From a checkpoint of a small transformer trained on Wikipedia.
Training: a variant of Muon for these matrices, 314M tokens, 9568 steps.
MLP neurons of a small language model. Each row is named by its layer, matrix (up: input weights; down: output weights) and neuron, and shows model dimensions 32-223. Each number is 128 + 24 x the weight over its row's rms, rounded and kept within 0 to 255. Numbers have three digits each.
After each neuron's rows, "fires after" lists the tokens most often just before its 100 highest values on Wikipedia text that the model never trained on.

L3.up683:085159121113159122154135158085137152115144111153105104137152063155127138147127115170132118109115150115138109112153119115161101134155130109128119097175122160095116146111142104161143159119141107111138119113116143084107125092134117139117103150137118125107119136096116120145094161104121139122115157110140135091109105104131069096143125141119180098107133159157119111150163130164130089153156162130147110111148125143086126132148133118115119114163113157143135166145159130129180096135142123090148118128128131140109158124097136155151109155084170178149145177126160100156152122101129141080
L3.down683:139164107105128123104153115128101175110131111128126126113119124136176069114133138110142167152095154113146157157174143175135128141141160046135132159132146126144118110136120112140086137160160153146125129132153129142121153095129137144102122109116119087161131113118119116118165108120129118115141079160121131124128104103151134160137117129095153143165143160142093167077129087170125113116111156138092084098145050126103112162150157127099121143113156116138165118118092111129121096138127069133146145120144192132098119123145131152176170113089147142155093118123115164131116139125110155166
fires after: "at", "et", "ot", "u", " w", "in"

L4.up264:157121096084090111151108126111118153104143139094102091124165121105126134104131140169082161133132167109093161155158131116106144117143154095135144122135107070145105119118118127103099123147103114121112162113126114114095142138128123104136150126147142132140154121151115125158054124113100146124146106132135146124161138134093100173124152137167147162165127106119155148083145084120091134141187129127166141157129109129114138087124150114090134158097115157128154177118121140138128083107100130108160137096161148125133171136156129134159125149151152135178116104111104172171116118123145095140
L4.down264:109121122151135156140106149137124116139131152077127105137094121115109155115140157160136102092156155073100134139096150103148141150127094156140163158134130157102102133181127107116151208128129112104103104091096116109137134126124132125119127153127105138123117138138134099143163089169149152148111129129134136124123124126126115136137119161094089105112156086159122120132084182108124138124129143140065158135122146128097140111122143146111118183172139090129097111132143143123110089161117135116144168149097129148137159089086132134074148097111152130102095113132081111158111111166098112156
fires after: "iv", "h", "is", "et", "o", "it"

L9.up618:138116124116131094087144130157124190135109111084140093119124125125075111105095083119127070144108121128126149146138157124152116128116144128132099115167164132153155122137108158167148095119132075117114157130182132144102126159142148148112107082129167131128157167111112093120115120160142121134133107142136121116126090091098127134139149121134147137141132095144102152162091118123122119132135180167094139103182163134106148132108145147119117147136153142104161132133142045179098135153116159127151147146136153128087139098079129113120133103117127128108140142178117151141142080082132141141
L9.down618:122085121139111121140130099142088199120142150112091147119096107134112160111125133126078112140127122142107132133094116102158151152097092126134083194114134179099136131154132139112133131089099095158126153110134122113130126157135091148126113151131153171093113137160083114109158086134133139165135127126127127116113149134126130106163140122120130133122141129141095101146112097108148131084129148136100160123127137113152110143095126144128082156141153098104145138101154162151158082133113132136073159114090119153141164114147188127094164124103110114116091130162081138117121107103140070116
fires after: "es", "o", "t"

L3.up636:115178133110144143140148103135139096105083123169131153146116118162127169086137140114125156110078176150156127123088135130126095145102129097121178108103174124190133123116144106092095120149122148169114122097105151167158162068144150121131129145133167128087109111094128137153122110101125102155139163147123176168114152127096083133131128133155156097158131107115147132132162177126130157126153141170095121147126133137124088159116108121152120142109131138084116146157165133131168108123147165110180112117112093125096114116085118106124138144146106120118129142118126123131146120131141108165
L3.down636:126128092115151093072172156148137172133100093157171126109108158085142126084132132049142123149137149146127113126156082116157165083112148185107176101125114134142114116170122130116081115103111143170117143097164116155142129080166151124145132125131131126143142132101158114161102140067146142119105098137144148169153147140107150104115136111132160118176140104116135113075148165105105133121110127105099121109122126176145146103128127084164095137131119146124088102133119110162147109111107123123141128120123138121096134140131103148156119110102119109140178131115128114115161145161141120120
fires after: "ear", " R", " m", " K", " p", " H"

L4.up589:092115141123106122141116123174104123140112121129141152179085143151130153130109100155126101157160136124155136156143124070125097125112164111100194155151155079185119146102147135146117154133149136166106120166134091115187111104132152137091115126107145099098111153131129092096136077154130126150138143125148126123138123126087108140146097116145140129106150127170141090124134108164134080169141093143100105138150151131115130127126104148139091130134187122167159119110134149138098141077131086172121107129159086152118139069159130098128145118124144167132133099141114143104161136145108136110
L4.down589:156053121099164158140122124145122144119112118094111131140089108092109122133102149147155114148209164164111089129147092116122179124123091103112107145146115112154120122159150143129167122124168109143142179087155135134127111110124111142142118082089136147126107166153113143137094136131106115110138152095167161137141147105147169133127089143096147161136131136154094132142117147151102104093151107120136060144126136114115155149099119121106149121107143101090147114081094112090117098184156169144137104154140139144136142147109128133094143152145110132119111134115135132128145155096140103126
fires after: "s", "c", "at", "w", "."

L3.up779:085137151086144117159156113132070104120119111154111126170092130150140109115114157081115158101106128134075122093150101114131106129124113147129144119129106119122134115171122106120109110104128072092136122158122125114160109137141138177097125068139133189082114132101117167142187130102157133137128154171114136122162148162125100115107134075124127121085131119154134132154119136148116120150137120123160168149147100126125143163130110120095110130149140153105114144150160137120186136129143106134098125161148142186149185130165132158159151179113179109133107118109117115122106136129132107133
L3.down779:124116137093185108144135150150115124102125089133177172096125114130126079104099138145186158131100153116120178084115138089149113099120141124100095125117123132114149109122130109110140138133097129081115121157131126106158111141120115100155159130090117120118161158097138120122188159130147105129155159123116140105136091156110105098125125145148110131093131096131121122134099108117128127162109156103094101132174145129141149168180112143174114128107089132092145147150156144146122149088102154149111129126152117119095154079067140149137133119118191088145145134119078123127116157117106169162
fires after: "im", "el", "ed", " w", " d", "om"

L9.up609:132139116114151123121142106138098135149119123142133131102129168103150168164151124139135134088135084095099140115131083144175126132162116103149134126102222127144147131128153134138158109147098141117153189109116166110138148124147078148114132128121140101117135121141146136094135119150112101118122155139189107125110127120118108130122104136071197126096107118102110160126116094100098137115145133146167132103135133124122127147131121108097148154124128164147115171103060131136128094125117130131157115086132132163120132126130094119173144120146120157158119124131101140113120140143115109131
L9.down609:137066110169120108136084120111086167117095116135176076136114089112122120136124123138130136116141141137122142159116143130109175106112125153147090099133118147119149158103114105135121116106116124088133127135148155152134143137139115143143121137166104121136122123127110130124111212082148135130114122125116111094094123112151123150163141146121138138169116081140141176103132122144140082103170146142119137131141133112106125156123130124134104164110146130140140091109156093097106070112152142103161099090144122146147100091171128124143105129143142188175103155116180068113122175128131121158
fires after: " it", " c", "ag", "'", "and"

L10.up548:112107112139094114102176147121117134121157164169117127108139107132179125110126105114131127180105082095122135117156160146118125108128151173098098131139179082094133130114150168125141171093150133137117109131113140118126111126109122136173098118134140174093115112120155138121117136164148117152092159111081125153111137113128111123184125098097123096133124141141123089136141137129123076142151148127149137117151134141128109108127159111120130141161158098141154106124132133157118118154110105126116081164148137093148162127130145139134124083131126129129127161108095113116099112158148135055
L10.down548:128098116092155135122113144142113149136113121149139148103094057170145132171106153128102101126140117145127133128159091124091164174112115143135132131115149140139131123115138173127133154146102173167146089158147143148193119140128148125112096139129142123147138100107106127100122167110067124183148074125119129105117179121105143096170129119105102107155121147151095100176148137149125154178076103111125106130121152145150118124130129171156094118168172133102148118105094138163150108119138138113116127094081124112148152132168120163109105130126138160106134122146069148113139124133126121111
fires after: " ", "c", "m", " m", "5", "t"

L2.up403:140115155135143150182115114135159127164124147095118079089146106132110120120170142119131134135121127118119122142152134114130139133124091153158085116128077147165098149110161114079124106069161094134098122089132129142163114109115115110140137125154105099119125144128114134109151103122129173133077125166125121120125114129156143138105078124105133125186105152122135132161165124117158105126090117142143092080100130102091136104131099092125146130105150122093139165169148095128085132101100140152124161128058141136133114140134177115165112159091168165145133114102135090163142150106138156167
L2.down403:153104125095068138131127127163147180106088080081115121086132075121169151117121179139086132136169106141140125140156153120059161156077092144146096119132105149127119135127136099084155097099165115180136131131098145119143128128129123152105118119157125126160117130118176126115133122121103132155148138149113147152124120122148145125093101154128110125144118163138111140168169119120116103146148174132090073112132083108119093136119137107094159131117136140122155158134115104149098112125141131127135150117089146142149160157154139153127128131091122118127158130096131113120150134141141142133
fires after: " S", " A", " s", " B"

L5.up742:131146111114111132107133096162111130135126151107115137134156108080108132101140174108181115109149142114147143130130108121140111132101106162120167176121104131135117071148131166127127087122112130181158089148148088129120158123117086170081081126155165153115123110137157127121110097125167142095147116129119150144151150125100112123117101158085105111121161126125128101098147100160148073138132099159164142120108146172150117135144138204099131117132193182155163149116082110124157137107134138112130105105118139132140128156095140063156173123113142166108133096091169111128149118179122107148
L5.down742:115102139116110104103115102133125116057159135132119109143114111165122151123121131145172110133124102126122131107145102146116132170158145106113134156104133112144157117118183088148161154088124086087177130147118094107157098078118131113106110127089116109135112085142096127132110162155112163103142095127144146108169121153163153173141117138109135121145166151138133122192117104138099091137085129127165129152155140133092130189093168119157148118113095165129115144105159093111123107145127107093106131144125174109113155127106087135148131148135091120148139101124134136170112152119154176150
fires after: "iv", "B", "I", "A", "C", "U"

L3.up358:074081128150126143139109123107147150162123123105139118140155134165167117100148068143146165164124159095143144100137082188133148086162102147115134109120149096144110079113133149126106101166118119118111151095143113095178127175122198061086107151138144101129119102163122117158139077108172121083119102103131105111095111135141088139108119143143156105120148099115114119168132139119181122120134117152113110094144119147156120120115077103093109142097119150143116152118113115101142144121117170168098147088148141115166136129148185093106109108134113144134126109171115143164136122130128131120
L3.down358:116129140126120151160130143151148102100126142102166113113104160165116102108102137149161094148147185122144130138096118098116102112123122115089138105128145121135138133104108157106130097198169124132147168116104147117158128139127148081135130148129151142158138127122176138099114099132138127089087155111107124109155140108111163088081126139145090147180138130141147155152151114127134131114117125098127126130106183128159156123056115087124120136111155138150150177157163100113116102142133139094187160122095138144132113138171118087125126128134167103096120100120072051149128121112110159102
fires after: "g", " the", "o", "k", "r"

L2.up350:140160159167098164115111119128116156153136151130151120143121137140127129132114137153130119144115106132135089105091170128095139137122133128131111123109130158088147165104105145168089107124147129156132097127165121130117119147118111092150138109123119152143115129059139102106147077080144156131111133066120137115164085117184161135115101109156129143142135101126115112144137124117150146123147121164150131083145140149134137126112152114156119131108191100179112110119145113147125158099139141154114197080101126084157105145087152126145113112099156159151131119059115144112122129116091173129
L2.down350:086125135154163116172096133102086127161095133209119141114141088172165156108128126097166141119138128133090100123159139120157093109122111099159114125145080100114145134144157110122108133122132178122156121138097138106133108128132141117153123092128123149108166082118139154145145142173122119146153088145094140134178132164091138100117121115111131094165091088158099132128158155123117125140094136121157088125122147107110122090154118156119119122139076150171174112070127119127101156106129118176137127082129133135119093116150139128095145142121093110150158123124165104105104137177136123137
fires after: "t", " p", " T", "ent", "if"

L7.up1014:117135138088119141105165119147114138116138104160147115107143103125103111144136172179113124130108132112132142112105103111107158134108100132185147139062108145131125143176142083097134129129111142132152120073126110139128143109169150120124157077125115085147111137099151119107088094150124103164118078155109150122093103156118125140124170147120098102159124142132119120139106145141101096100160088139129135120158122132134118117120150144102093089107152155086158158104153129160163096137150117128177141158124122109169113139088133080131130112122152151121129119118140126147122119119173092116
L7.down1014:172117157125146138111125121101167130125149162107130144164081102107099101118156167103138166152102129149192120115160134129136132126147115072144163140144129082126154148139157131148151166113111097140146097140126158092120152111102103146098121112148147100120131141138121145131133131128149153119146099132156126130174074129165159179120160145122125137155125134134095124141125115139117175088101143120138154118099093126120130122184134143122131124150174129135122120110162145092109123134097143114133141083124121162100128075094103117112150114149116124135127092124115170117109132134109172105
fires after: "r", "it", "g", "in", "n"

L4.up802:086124156127117139107139168150136130126144076144143107127123172168110109184067106146111138125149119139154134137130135138175074175149135128118182164168119133119123156112100181129143107133124131106127164147100126130142144132131102119160107130168109171103139091106143115130153086127100161114152136114140133158111118137122093146135133134169146093102103114152162182148132136104115126082107106133095101118082131145151092131117166175102099123146123078157116135118095135140144112130121125152148144107101113104113136105134126155128123147129157140091107086150102109114120162143121177101
L4.down802:138136119115102157164125116145148142100099159128126112099160150142132119087131157119158144119151088119104139136097097116163135186158148096148119079076141102148131153122113161133137118129110125200155149066141163122119137110083139133151120144157086161108123135100126099141136091094140144081102135083127105145113106115134114136104123114162139173072121101150097142146147073124159094145150129143134095119122111134131111117093118118116121177107134122125112110098081116145147143151132101162148136097094122129158114121167126092115193150135113135131114130114125142097155134136134154139
fires after: "t", " Un", "r", "f", "in", "n"

L2.up36:125131132148163118130169153113128103136134125091121126164143132120111149168124090171130142145154131121186152135121151151116173128107181122156130128129147191113131107139114140171173118115122104124131132125121116148163123123144102103110170072138119170125172095165137117125156112095107110096088143146116089154114090090123125111118148165177141110144089116126129161113162106187091113153134100078174123116117126094096178164157068133131132114102124126130107124104136159127130130108158163182140115112116142143120148157154139142153122175124155095116108095118127146126150138133124157103
L2.down36:158122110081094125087137113131140107154166130110128113111106109173139115140114163106121154189120114135149122167141144156132136136145119142144153092124148161177136124132143120104109225126154145121162139200141134138149126119113130133152169095126138084124121085094116110081149113110150170154117126098078144123098137116134133136150108107127080135102124138128107105119114137111117133091157138120114116139115107131147160116145144079083110127134101131128166131135136108125155089129147106104116112111111145119131090153100097172163166118175126168110155118108158086104162159128114127103
fires after: "as", "us", "es", "t", "s", "os"

L2.up104:143096144141144139101102122108113115126125138103148123155114130147120123067131141118145179148124163143113110113171149107109115126103111098099116124152115112114144122111096170141177112090141187149135133106142117165107078149121100146120132131112100119119105103156119134129133136120111146090150136137101114133160123115125134138121115133117167132133119087120134159152136108150131134178137137083155146160099126135174153107159150128141120114138130144135102178106122142140138152099072133149109133131114188120125128141143168144155131152178153109084123101136153111135146116131125118119
L2.down104:132105128134112116120168133118141132130104096154124145129122138152144152110128115148162158103124125153112086133179168100105128131157160086159111127120142093174133123119113162115155154107116162155129113144145112107113130140105103141111127117098126121145130134139082146111153124121158127122147109176108137152127114121117074177163127136107113114075111077111163111164178148115113109115143139163134143128113123063168180146152107112129074151135158074114091135097124129134152154099161123112068083100132134095129118145123069132126140160126154129127151180146150115124149126161164143146
fires after: " p", "st", " P", "il", "ir", "r"

L2.up162:131154087123113152102112154145106080142110101158123108089150126131112122136102088149123133118159106098075119120102089126137110126133141095154093087128085148175093136130122176138098115134088134103109117131128137150159141118170128175104098089111184118119113135096124092138137151166124117160134075132105114191120118152128157120136131149134162110119116179134156126105149115100167111130131091110138134149135117153117137169116126134095140132135143046095105151208099114098131142115145119121130112110101121130081164145150091151166147132143071146165138122153150114153136103120149131124
L2.down162:119133118110106113112079170092106125126108100178126129120138136158119140151133165138135121115123093157109155110136121119166151081121115120167129089154106149147079147143121146110139116101135118093119129138159178129134144112096123138149168092125105101107098138104133131157131139157159118174117133144126166150150130104127180078152121108086130130147134128103112136086161089091135124116123135107144152141098130206163154120173146081141133133113150115085132118148170143127156094112124143132137068153121099140101156160085094144135117123115098110191138137119143137081142158099127115074
fires after: " K", " M", " R", " H", " G", " r"

L3.up645:149134119134101119112111065111123155098141130122082102112147128122144105127117170132127132090123135129122131082138182158124128122127117108170184180158134156158137131064130125102151160115134132167129133111138113086138117086141120083108150148152089068122124092134117169149116114128165173159145069140125145142097138141081129158159154149150151124118130112098128077111153144116111115139143124143162108154109113144155107176091136073118093130111124140128123137150161103112131119116149172103169125111146181134136099133132112132115138117183092130145096153079153131153132102172134130136
L3.down645:164109117129125145129174140099146158085117130132106149153145114129114137143094133099125157112077081118144138154132165129101140136129150078138102110152110116131075132106073116140141120084129160159142126116122125111157118138135180128117109106106185157150135156131096130125119069135099155086131130153101135161140139147110114102178135099137100096111156156154106140135163115134145135133124138132117133118164109029113142128150113095175103153121078126164161174109174131121129099140159110094132145103112143104166103144129121132145142113116129127139109114132176113098127163127121169122
fires after: "r", "ear", "ir", "h", "as"

L4.up239:136088100078138156114128125132103138110146121106119089097175143090116159137136125121133115125166170137120146115080055135127131127162170123090126105165083145113103144107109129102110125152137127075169116142134107097083133149105109124134117116135151142116135119137134140127083158157110093166101161153084103143141125123136149151147112127106177090161140095128143128093124108111143125160145136122080149116121113128180153129134146079115146124102137119131098109100163125143097090145146133115163102128125113127092101122111142135089162146126133132109119120161131108106104144146087181116
L4.down239:141107093151172099125089122126121127113131137098110128167157119098141156132165151146112103126116129130140121137099148124163112155120134121121131106124104152117119115142133141109107166131118115083151137137116155108145114094101144135099139124107148103150121136108147137109115151161089140212155102156153158180126117143153149147078128132118116106104148122117125095159137120129164082106148138114131115177124095100144140107103115130161159081153135152145149127100126097123116155139156133103122119093106164118079140127069148147117111129096117098145123133142148145177128140143112159126
fires after: "p", "e", "c", "m", " c", "qu"

L7.up967:164169102132091085135154117129160097127120095132091128149158119149123077125140105155126153143118103169112092110098145105130111129129076105135089112148167092089113131120151164140129099117137126132086128079134100173138124144113089133133142119122124110109128142109136133104128093115168086138125129133155154130129169150124092152130099121141087121091111101090123141150100092136134131106157174111147087096102156124119123141130154147132148132124104106126116144116158130133115159115086095106162117107210173138145092154185116088110129150142087131103117102149105108164101156166139171114
L7.down967:120135104141140083073121122119109108137147165082116101165155106135143105146131126110120128123133131095108135112167144092114134141100126170121103122161122121136159132118193143094163116135126144134142132079174116129126122121119146163115095153133145134182127143135116091103139126114144144114125167081148179125120134177093133142141123106145147126134118111163131138123127097148100104124149130098096156118134127095102100139158106111134169118139124110113145150151111083134095117095137136118158160145188093129129157163133136112138118141074155165114102072112118122093129174120175122096
fires after: " o", "oun", "c", " a", "p", "ar"

L3.up709:158125090091120119133128066146118124148131046127141143146105095101181099121151121129139152117168086117100116136168128096094103096119117173114124157095136128059113118135123138095091128122137093104133102131135140149183116139137157162105091145143137101121122141105111135058151117148159124168110145137132171112185146163157193141097122123105122160087115124130116181120132154121127106094118124137097101128123159126167093148147105129105117114150140111125133135131146125171156160147149169125111151137179101123147106157145129150136124081112189146109128146089121125137152108141160134115
L3.down709:173102110150150141125113147128110075156124152127080178102121151142097158115126164137120174143158143079135135127124150123132111128125128137149116095102155142138127174133116159135169151150116107130086125097131113120085132137119108106084130133138118115163063134119102059152145156120137146134147129139136167120135112100165155115134142152121174108159157118132134141136146128134102150115123127057140206125106127141127172111124079138125120141169122132106161139137143063114117075170123136089124147126137089102110149154107105097147124137131146123120125144142079112164103109133102142127
fires after: "w", " l", "qu", " L", "al", "l"

L2.up834:105147109130109163141111157142140135105093154087108116133143084158150160179115129110104086155149089150120109145147126091117097181154125149116128104146084107138145146136114103129129128128088138105091121098113133137117123141131125121102108124136107103136102137134156136110112123186138114088142155097130105141130121119135147112120143087103147108185105139179181124131069120106143137200138149181131149121090127152161134101169134117151125120114091109159122112098131094140146129098109135108127087107163134142115147098074145152104133119114145149135084106157140132141115131132154109156
L2.down834:145090137138077137127101130153153126129152087149129155096134124128124154101119145096143173166103127089100097125091158093107138137125135125144129099090126127116150147150127139178158141082148139122146121101126124099104130124131127150111135084119130149163141120133137107149092146115156082124092093135134100111138119127133128078151108171138140102201157146141150091151126128115155088110118105119129145120150097151105093148145088114162123135100139102107164153177121103144109147146064135151121131155144091119091114148106075112105141126112133118154124115106109094172165148125150164132
fires after: "w", "f", "en", "l"

L5.up830:147133100134128134132105121103104147115166092145117117141130078138133126128123164132125081162106139109142145134135094079098117135095127070114143127198171115102143108126207137101092125113124094127120134094110093120152135149110157162126157145129115123151172091139119142155099123138141124116081097133129144175136140173140112099132120171141093118118134149119177133107089121106086137130158113142124148152135110135096126164145116129051124130110127121131076145121071097135111126124178117152117111131153120106127124135116113125133143120091115167102143115112103162126154119098107143121
L5.down830:164126162159099117114070127114125096108111132136107176136108152146095135115146145140166088108122112124097123173161143144088122124104120109154163129146117143130164132086149134079137134121143108118126120106139070094114114151120130150112102122153076141126149126143132126119094103150117083143136125132123131133099149117087093119163136112149150121143124120156102128136128112118091134107131142137078168143152128089139114100119108101119132110095138069138224154163123106133121124141141112133120134132185101098156148111127114123182143153134137133114126130160113148108125123169134195147
fires after: "c", "p", "n", "b", "ound"

L3.up443:097118146114075128123109110085143089135133144107154105145137135176156142097163101108134141103117081090113170171100149094128155098134122130127166138116079111169148117135135121071134120131195105104140119154117147099111074122132129152127119136098137124107150154106123151171172103156127125122115126101130105164148152085168150134102151149150111120111105120122141112129148112113146137169116126163102139115111101140134108111150101146142126141150150122107165118084157111134124127109108146098111148133111121110101139148146125122136127118152130144120098170098164144157136112087083139077
L3.down443:161132116148161141120112187116112120147141148125096117159156095144109123155111145126181145123133141141102174110108143154174138121096126108113113178131134122148136130098137156118120128089147124161076124107124124096150130092147110119113125147133126151132116078142114163156152151178170118130116081153108163156116137141122105121145141136142122136144109105142099124128125104100108152123138140058140128147112124078087119075156169158145102123147149124186118122156131130149100115099071125120126104153102079124126074141123141141123111122133119091132089133125150108127100150154131103099
fires after: "t", " ex", "qu", " ", "ec"

L3.up143:135114117148096129156073129150143149101128113102113156121147092120169129101139176136119160134135125119143104149127192120097109146100133138124147154121158113115162093123138105110082150146157082121112091079140137184143133157108104151107097098134104116164119140115100121148136097115095152160166164077181133174151143155150097096094125130115117125119149144116124141112138106132114122117180141173121140162089113117100120174162158126140086154127145131111160100117132097128105101143126137126102127094132162155132105111122128128190165147116125096139100123122113112139147129143097122132
L3.down143:141141135055114133091116121168111131138166133088119111167139149158153152093155149129116117079112104140155129144144168104126074132128168132106132116134146130175106128116150144131128184156099154135148116134140093155140140126091133099093152133094138126145161143124113095105119143171159143146130092122150119110144122177110143132115125125142136098126126125139164104129126106165119121107156122083129109149170061097132099149126180125107119107141107132095104138160147120101134129122142149092140112118081147145113132143136161136178150103144086123151171119131125093165119149113140161132
fires after: "e", "t"

L3.up688:145111111132112110141132105153154158151131135136125145167174139134079140127077126151120179111142133132131109144147134106132146143134163085118120143151174121104118173140098126095133113126133093160219145112171152166162096161134124127130126110145134121140169129122138128102121126114119146133103107138088128144113141136130156122134157145099153111149111145069120105154152121081074139100155093142123134158142123096153112142145138066152134095125157128108140096122135111119105143139157129120151141184089100108181116153145181102095111147090153129112095115121103111123126135118169140104
L3.down688:137141110148145179111143131081154072144121117171141196068144100106108123140132149109188107130114156126144122103131111125160133111144144153127103160134128065131136103154146134138117130086148101141130088111120122132128152115148157152119121095159158132109125107143120162165129139197146105144109124157069151147152147114147128102144100149106145145127101091160163122121119122181080146140114129100119095150122111091113124128152090155108178118090135122150107142105132102098114151072151117125150117074104119136123118093116105119078111109142113135149113148151153112165091140171141145110
fires after: " ", "t"

L5.up192:158183123108139136102125078111118100140139088177144115171116119138182117158145180123136159116120117117179100073128145129126130115117101140079165121149133144122061138158135122153127138121112125145094135111155129123153127078103141177110145139129101111106097132138092110139101115102127103134094122155156154124090100188104134152124128145153136142131118109100117129104143133148115146125147139117181088138146112115148139142096170080124129127158145124150148127102114106150161102149128079120135154126146117057157139126082103174137080136088141101137158122164154099120152115096115139137
L5.down192:136126160094116095100139133106152103171143143110158096121105082111099140131142108121146151163080133115133125112129150142135090088172110088099158152170131122156117140147099103120092120120101122130129116102153124111112104155151124126087128144099159113149161140134095135153135157128117137124122094160145164074138134148135140152158131152150151143145106134137072107160104129152111127082131159131112146116127112141102147122123104115124146140103174117096087109093162107118139114149118107143126165098125108146117102151172117155120164123110156111148120136076097156127111131117124128162
fires after: "it", "in", "am", "an", "at", "or"

L5.up342:110143088107108158110134137125153157167141115078113127108188106110122140104110101134127115124167155158126090137184121057158109134130136130086129125120100141065131094161145159142108154107128210130103101121143112120128127118145157146108125178137136150106140069175161132085103128148138141127143125148160126114113134128155120093074099082104112162152140125111128147146107086155143111108170140129140089133096128142167150117126147173145136117141172116171110121114096132126135126149138087104155132123130123134159154140078063134103131099125108139108117134127114096117201145125109133154
L5.down342:073129140148083180102132153142148135106113105117129131140112132180132103136127167155112121099127104103163152116082119093131138182138134148133124117170142165128128143138125141093153151135135134124150097128121104088123113117112159139138072128128135111144156120138136141112129165097126165097160072104124100143100116137157179141172127124159116123139137124142163108141126100107120147131094129092138131149133094127137119121147146107148151121124123134150151140086137097140111065145119114124114145115117116159140130131138115137091095073141106151122133088093148150126190140142178170089
fires after: "C", "A", "O", "F", "I", "B"

L4.up393:149150101156150139118146120160156151129143143124126135106091136113119146138155108155120107193125106114104124103166150090116142146091092141142167148115150135144163119164133170126129121127137148134152155143101145132115079105174131104109101116091142111118104123144139120069130137112166123134146189165116094119111121129141160120140165159084152097104107117172134069144106160154130127160143146121126105148128124113122122115156114106078118153143119112143166127124070145078105148078154135172114097127195164168144109140119120112108174074103124124122135084153137116136117127120185095080
L4.down393:089101124118130168117130104124155150109156188125106134111092089149122163143149143107119141135117092122123132113129124116118144115106122096129111161122104131133098110150138144141185139103111163104136098163096152104170136131159109100127137187139154109138167138135075121115160147125117134152119159141145125130135157148106144134115136079134177091148154139132145093143102076105156141109148115133153128116137158124142135119095121121087103158158129131085119125118123169094108110132158182090125113139126152135148082096127155133121153086082120115155120090113183150135106152097115074111
fires after: "os", "l", "iv", "i", "es", "or"

L2.up581:122146108144097167143128123115104147129150141122102128112132145114117138117131099122140163178102112119130106154082168126123103101130112143208162117097086111142139118143108117140103142120114118144126163123151152148148119102120088125147110183150148115116154100191115106132119109120099126182123105117184117115141156137131103110136106113108130161143125076126117134072180068137140145132140107116138124116142146140100142115107130091095102163141107170113112106160170106116080115129094130143137111139141141111144076128151139149122137154139133154133157173135133144120140111110135167103
L2.down581:148128139091049186136136116116116124107154154117143130104124076136129131076136107104145124142151081113138141122156136118126101140105156100167107165104131151112082145118117146141091154090154142139125142126124151106093165089133111119165134124098149122111129122160131136107123161146119154149126133104090108138104125121125117144134139131132115159142164070136083118130146091124108097185131126139123110156116116150102132174126083141103119104112106170123092103143110097086101139147153110145152147127133118129146139133137148100142136163137120183140142130106134130133177124136131110155
fires after: " Un", "f", " f", " F", "iv", " r"

L4.up399:151098134130134133162087116130115174138121125121116114093115154182142137111089087163127132142116102147104146090088117133086122209166156128114065106170103104135111152122133134134082164106160124083126128143124131141110141169126114097153101151153155161126100146127147162146148110134135106138109097135161120124092088153147116068131116146144130082148123152116182139177141156129112147115102138112113151128090130117154128070142121124103138143164119147132135098157152100110126106123141124161137149152125119101154116117114145172131133137133123120132194109132149119122130147138114121148
L4.down399:161151136134125139148112119137154118148122160152125116136126154112129162096097148111152113091133116092144145128052121134140144175122125098132110143120140067138160109140130125096135153138135101121106109168105111106108171151090103147139117108186125138132083121107143178168084134107169135101143124098136161150117110100122128102057139142116101169138082144123133137127170137174116125117134124113111146150117106059115106079123122137122116177113144135149144157165145127149140124138123154123126172137112139119120118136186145106151132164103125126093133145096131079128120169175088141134
fires after: "f", "t", "er", "in"

L3.up563:188093149121169133109115160169116162153089134111120134102125147117097155135111111154150101156106138151126138113149161153120117120137130150129169135147137142130111108105113127114148120148145160147129104127088179154114141094102119111154162117127123121109120138086140147116104161089181104128162083102134103133143126113127150165140155090095121105120123122144132150145083115088156128134107143158115120069084168127138123132098092153096160115114122108130156108103133109138157147117124114129137121155110065134139081111097106148142133112105126127114142117148185161150106120074141128130
L3.down563:130126100129145124093145139105132116120110131111134133122144143122132122120146104088184166160079069155104161116145138128162116140152144164145120140111158160087056139143115123127138112102116152119147133064177144127116112109142141172107127120112112116212130130165125137106120151085132084112102128139120128139063111101104142116076125143095145132113140136106130098126151161113157090170127114124169130152139143137118125144113109138129138129133141134138133121183128127087108166145152098143106138168167119097110127152164086130172153147137145102133096134149102113177113119143151098106
fires after: "w", " H", "l", "f"